config.toml
hidden_size = 160
head_dim = 64
intermediate_size = 448
vocab_size = 8192
norm = "rmsnorm"
norm_eps = 1e-05
tie_word_embeddings = true
init = "trunc"
init_std_qkv = 0.0369
learning_rate = 0.00954
lr_head = 0.00626
schedule = "wsd"
decay_shape = "linear"
train_tokens = 121600000
MLP neurons of a small language model. Each row is named by its layer, matrix (gate and up: input weights) and neuron, and shows model dimensions 0-159. Each number is 128 + 24 x the weight over its row's rms, rounded and kept within 0 to 255. Numbers have three digits each. A neuron's up and down rows have the sign that makes its largest values positive.
Before each neuron's rows, "fires on" lists the tokens most often at its 100 highest values on Wikipedia text that the model never trained on.

fires on: " /", " U", "/"
L3.gate186:147169116132119126170124180131099133098102096090110143134142122155121133148134166085118129150095113180153089091106122126104122170141123157122101123147173176109110144087165098141133108145130132131103141126121130136129118112149142112183169118121078108098125084121122178189116110128131106087120134117095097111125132093141149121098095137163160102148139115133141101135118123133110116167133127098132124100134117174137116143124110161149129083122129105116108180116098159106113118161124103
L3.up186:148160086117108144112145120132131150144131131137111109158104107149138135114134160123135152123090126134167098161164117167096082129171156147122117132120161175127109143141184116110131140139155114162129143154176117152129137109127119138157112160103086122090086115153132153150131085121144105137152127124085149139135101102074107129105096126111181111133152149111142129130127090141150104146152155132168157094125137097158142120152096169128141138077164117135106132102108180130180134156151113

fires on: " or", " are", " were", "ache", "se", " is"
L3.gate59:095141105144101193119155117120161111136117123127140127139129126155121119113186129137115101105121134153124131132121163110112137170120143129136104131099178165093125126162166146134091157148140138126125146111074129186124105085116143112085114157146063171138107140149101131093110130129134145116169099103136117107104123116125102156135141168120125139144155082137160107148110124103121128089122119108130114121123104161161145136144096150134101056136173123163173110109109122154105144107111143
L3.up59:112127106106113137136197109152131106152132123152114151119126110150115130127113115088123110123109129154096150144155134132111095116134105150117119115154143153121134088136109158105127163160071148120106113131102105136156152125095113099126146123131113148125080123125113101089150182128144177112142173139099158102106094123085093110137167172180131120108081143134123113152076126135132137124138126115150073137137131116151153135143124118090130162129157146160093110107094101146122133202098126

fires on: " St", "gl", "ist", "ern"
L3.gate408:104144148102088123127154096096111138138139112128127108129151120126129133119128130150125168098105178135113192141148166140108113115166132142089128116141146130105131124139162168130142101142147153112130163121129118100117101147100114116139078116113107078177104098159140136148120137144102145123110154120122113143156068074111117081119139110148150113099107080196142142120135137160170117088174135165145126138131150125145122111095135100076119117136106084159101143130152132112137103102139103
L3.up408:149127167122152150153108100094143135075126129140160088145135110148121166137081130103133096161070153108153179146120112138150150184128132104113142124105107176140166123132160125083137148108102109130159120121116133117112125116168096145134161090084141111153111122155123183097103113104095114111103092134121159120120132133128088072099130114137096110130121120164122133121153112127143099192099129133131148107135156096130109134137147158107152161115084154131151122113145130127152150121138105

fires on: " t", " p", " ch", " sp", "e"
L3.gate28:138135133124074128115108141142141139160166107123133129123119141152103149110148158144192130145105133130117138163070140139079096171148130123094087104142188182139163123104093160098135138069110101138144135141113128157080140112120151131113135139120124106080139105141133139124154143129159130125132122127099068124116109112120136161147142113138135129143130121131125125109142100080131157182115138110116141148150122113139147152073165141132134085141088086133097161107109134108126151126080134
L3.up28:104109105105081135102127131147139155133155082097117122162139160149125111090118158104172147129134129138150119108121108118102143115152142129153091087125126128154120097108089125154125158069100079108140184154163124128103117114097133116148144076104145090125122153115126093116105107156172171153148111105116107096116115112158125140145136131126101102147163127078119076127091141101146177123124158094153126100112119163166113138083143124128101116135130120134104139105129117115121087161140116

fires on: " took", " was", " –", " on", " were", " —"
L3.gate446:157112117128157119142110113087078104130144141100142161129146150139103094115131096122161134097106158126086135094122139113131085120106122166144143138166100136166135160127104103139135112156139136136081119122144149115102145129101107131148116086132171109136138104150147119103127145166135141149148061134134150145206120158082117121155086126129108176140079117089099120103097121121142128144165112117128111116135110179134158120093159106058133125129154138111118133114101093121129125139136117
L3.up446:098117093134123112142115142132116156119156128125146132100097123081122138168138112111121118142111119135148102157128115074079152118129140152140105155126108147096107127118139120136119112142140156159079109091097131099089101123139157095154146116120183205148089106103148104120141191161119108121100149163149127099115124078123081149144155140155128122103100157133096099107145136138110151089165120137102109146127102140101135134156111117093114145121076163126168135106118113142123143127109162

fires on: " acc", "z", "s", " ind", " main", " int"
L3.gate248:113130090128125137136095147125112118115144115151169108136156122170103154133135148137116123127134166170134129072133124129137115148111128155164148181153144128144097100170100167131137087131105120123117084183122116122143124131147122131161136124154131146167140188136155091113178097138135147111096061121112148069127124129119138152165116162108135158162143125129076122138105118126150167093152164105119112155145161108114146151118156143083139136090171129121131084133150116120137128120117130
L3.up248:097118170109122125173099111094114134125119085069106139118130115128110092112103115139108091182111120146125111121128147170133172110138099157123085163132132130144130142178099112158124129142140103131124172113135110125088163147141128116115078127153113136107138095128113136142148136106120099123144128113113100110103144083121159119096133125121144109118124103116139147109141126104108093140162126152129098123127107168100135112164168106114136080187141092090131099135044094126133128110103104

fires on: " to", " and", " of", ":", " he", "du"
L3.gate119:127161130100141144124116102138143120173114126129148088132117127119140113096177145106155157122130144100145128122122125113109141146143169170110134145089163106135136140134110115153111089129104144139126132101129131141112134176156109141150126150183135115106130147130099144123174122154131121151123127108084172168182105116123088067124160163130107108138133120149163151151124104094138164088124115135100115118137105141133103131181133188105138136162134150129148133089140143050126117167080122
L3.up119:123117128119135142121150150113138152097126077149120134083151124160120130153097125112146133136116130141127133113112127152113115145153131101123177135108165158088166146129093161115118103136153123103088111142141098122127067132136104092157127147111133137132089112100134188127084159128086136115129195132124118074126145066117118078140087168164124109154125106099140134127190159125136148085111128130106149186148110136133117123140096109126102141129101137138160142140135113129137135088121101

fires on: " for", " For", " under"
L3.gate293:132130065125120120159180132105130124165135095160108106137126143142134129156166107129128153069171106126109104119130111114124141159126124131128151111077152167128122137161122157181114066147143138136116094150144137109146156167119138148167126131156109119155121104064125121071134134145080141083097096097125147136130135143124105114133114133110115121100137143101114137153100079115160120131155148109119136162150122095106095103141156124130083151152120139144122133096118100102142132120125188
L3.up293:113144109121095112139114164109064106135146119148146157110132142103072103159122098156111080115118141146122135099088125120112161099097113094134102142128146152122107151127133161121121124103082168076117113101136114171098140092144139142133109112136134115124134087103102107163136121138152162094140131139105116090128096138144101089077106126096122097064138097135136148130104150126131102131095092146096123106115158150165142117128134104138129179128072131162104126128170131111141127127100126

fires on: " res", " Res", " ev", " ass", " dec"
L3.gate138:132135123123111167074096132105129125137088160114129135065058120157123127098140146117134089096160132112123085125109133117113115125113143130124168100135105146134106138140135093121134120136140144113154146122125125065124128121136116107117161141133103169109133142139130168121148141114136139143119139124087105107173122094122141121123127104089128156116142144102127149132138098088115102105156128164094153157143110168140114163097117033090129126095094131174154131080093145114143127128155129
L3.up138:114110158136105101143158173103129093083130124161099126175109090113121140125120140115137177148147117123109092084114159131130127121160101140167067138063170083139112100147108123144106113113102160124132150138098148126161099113155131130137109144160118080159117142131111124105140142155186146141124133146117136115141138107139164117109136099101133132119138157105121124104154109115161112149182133092136133140144178119131165135125125154116133075171118135123135183173114112145110130125118118

fires on: " not", "mar", "rit", "lic", "rat", "st"
L3.gate78:134135147110109106127132123115160138118153128143064130118084165112130118128132133098125155126098169132112144111149144136107128094159114111182063139149141123124120111112144194126126093128101166116141122139123110170117133109120117112131136107138124138144118146151122120150132131113121140102129143152126135135106158123134144139092159127163162127154114142107118101133132072117122131139110162088070101084121110108114117130147159102114174121085033131139083132123176126137132062126142129
L3.up78:149137127150087143105140133133159117146086101142111127169100091126167138137097163119107160119148110160097084128091121153134161145150130108127082140140142118100087068128090127100135143142126139076111115100121102135139064142117148116111163133082139158099110116150103112118147129094112126121186183127115105111147092122159128117153125145103106099125122122146130103163174139175101167105131126113128165104107139121155104119136156122117125108121092114117103116130137140179108125146159112

fires on: "z", "=", ",", "h", "sa"
L3.gate171:136146139147120122098117150197108105154148106130156147108143127135150126101160130163128130155116145133114144137151168160127093111085103123139059200130132134095120097134121134151148156094111114121124144113151134099131150138101154124122085148101111102151113153128126092111129131102071101055088083086150090125150106119115150132086149114138123116145163120172151168139157112111124133139142162146135131129150150136136124131099121131119128107173138104123175120140111132098156109122151144
L3.up171:108135119119073152148136113155138150102143080139178116164096150150171135101123117131103190124132136114110148119133109130090180121116087095102121131121129120115093154104173126087139132152103134118152136126122117129092126135137181165090108151100138107148108141179110101150090108145128129135151084113110125115097126151121127174144147156138120096143095103121128144130137101076173150150110095118088090112116123115087115157115132140127143132086107146157111097132119098127125132159118091

fires on: "s", "e", "um", "us", "is"
L3.gate352:148148125160135151146098127111135106125103125161147097117113122131126165121145175132118130098133140188148110126157104114155114109120122157138118164156181143126126149110136140118082167106129113088069130146122127138091131168162169170125142154143090108114135126111144121142186116130119120149124151131109161184109144147110126153155101101106150097147150105123141164108157102148089109134108122127106123162174093104099167136155098146111123109121098144129148129142146148113086089125096178
L3.up352:090114129152114158104138129196131133090090112105092088093077106114149137124101126119109155141160109130098148087149107110131116140080133170098159143097125098139141115097126126171093104113119145153087146157108175098129114103089119159133076103167158132100155097115146096145162114105107113122092127123147106115141151126145135133161092127108122177131144077106115091121100143110125116143130148129147120101142131111131120126136122101120088155130097144107142161090118115119137156152125151

fires on: " ch", " Mat", " Or", "Sh", "Ch", " Ang"
L3.gate396:134129109097102079161159119104169106145139116118134098124111128117096146125126158152141109114125128124100082162100140124088151193147116151145113128142138132118196103173117175082116125107149098174146139160129064166130091142144152130117165122133108110121154122130106108151130140125145143114118124156163111121117115144113121157129094131139096155126172148137114120137133141099164131115140127137144149133154070120131162161103110094118113143091114081141086118113123107170122117144137078
L3.up396:126098136151120138130186128112133135130103146119149111137116160107100122116157124138120147122102124143145089128092150125087136175160126170113146127159108111095103123124110075117088138126132100120073112125160104144152157117125084111120147102108147131149107104154112126193184159169135115145104122125124168149132169160142112155050122125148136094133147126101125147128136126162113143107131130164142119131121073133144121167134150160127139118170167134122174103139152138109128134085132159

fires on: "th", "nd", " 9th", "rd", " 2nd"
L3.gate381:105104138138082079188129148166148128150112134106130120133055139176125115132128126142127115093140138145172156098130126118145104082160139163185111157106127125101175138130119136094151148109154163143119141127094115152138128110111157157166142096135129097129158159130127123109095134111106127130109125141094102159110122101135146149129160122098103117112094102082086110102127140120160165154142116115154140146147141105117135149133141084156132130077153110130112128169125109145144157186135116
L3.up381:093096161151127106107116159092122107142110163083140124160117124138142120142127124146106119137094134142152144104106137145160183125160145168129139111123111096124094112146124147121177168147077130172127149141123122122174139101134157135134115144119140119123128127113084077105128085136140144113107138124058120136130129115171166130134122153103114094131097147183179165106155124119109144122123121077132129138145112086171122129150143104110122111140106133171106127128101165158118114117088082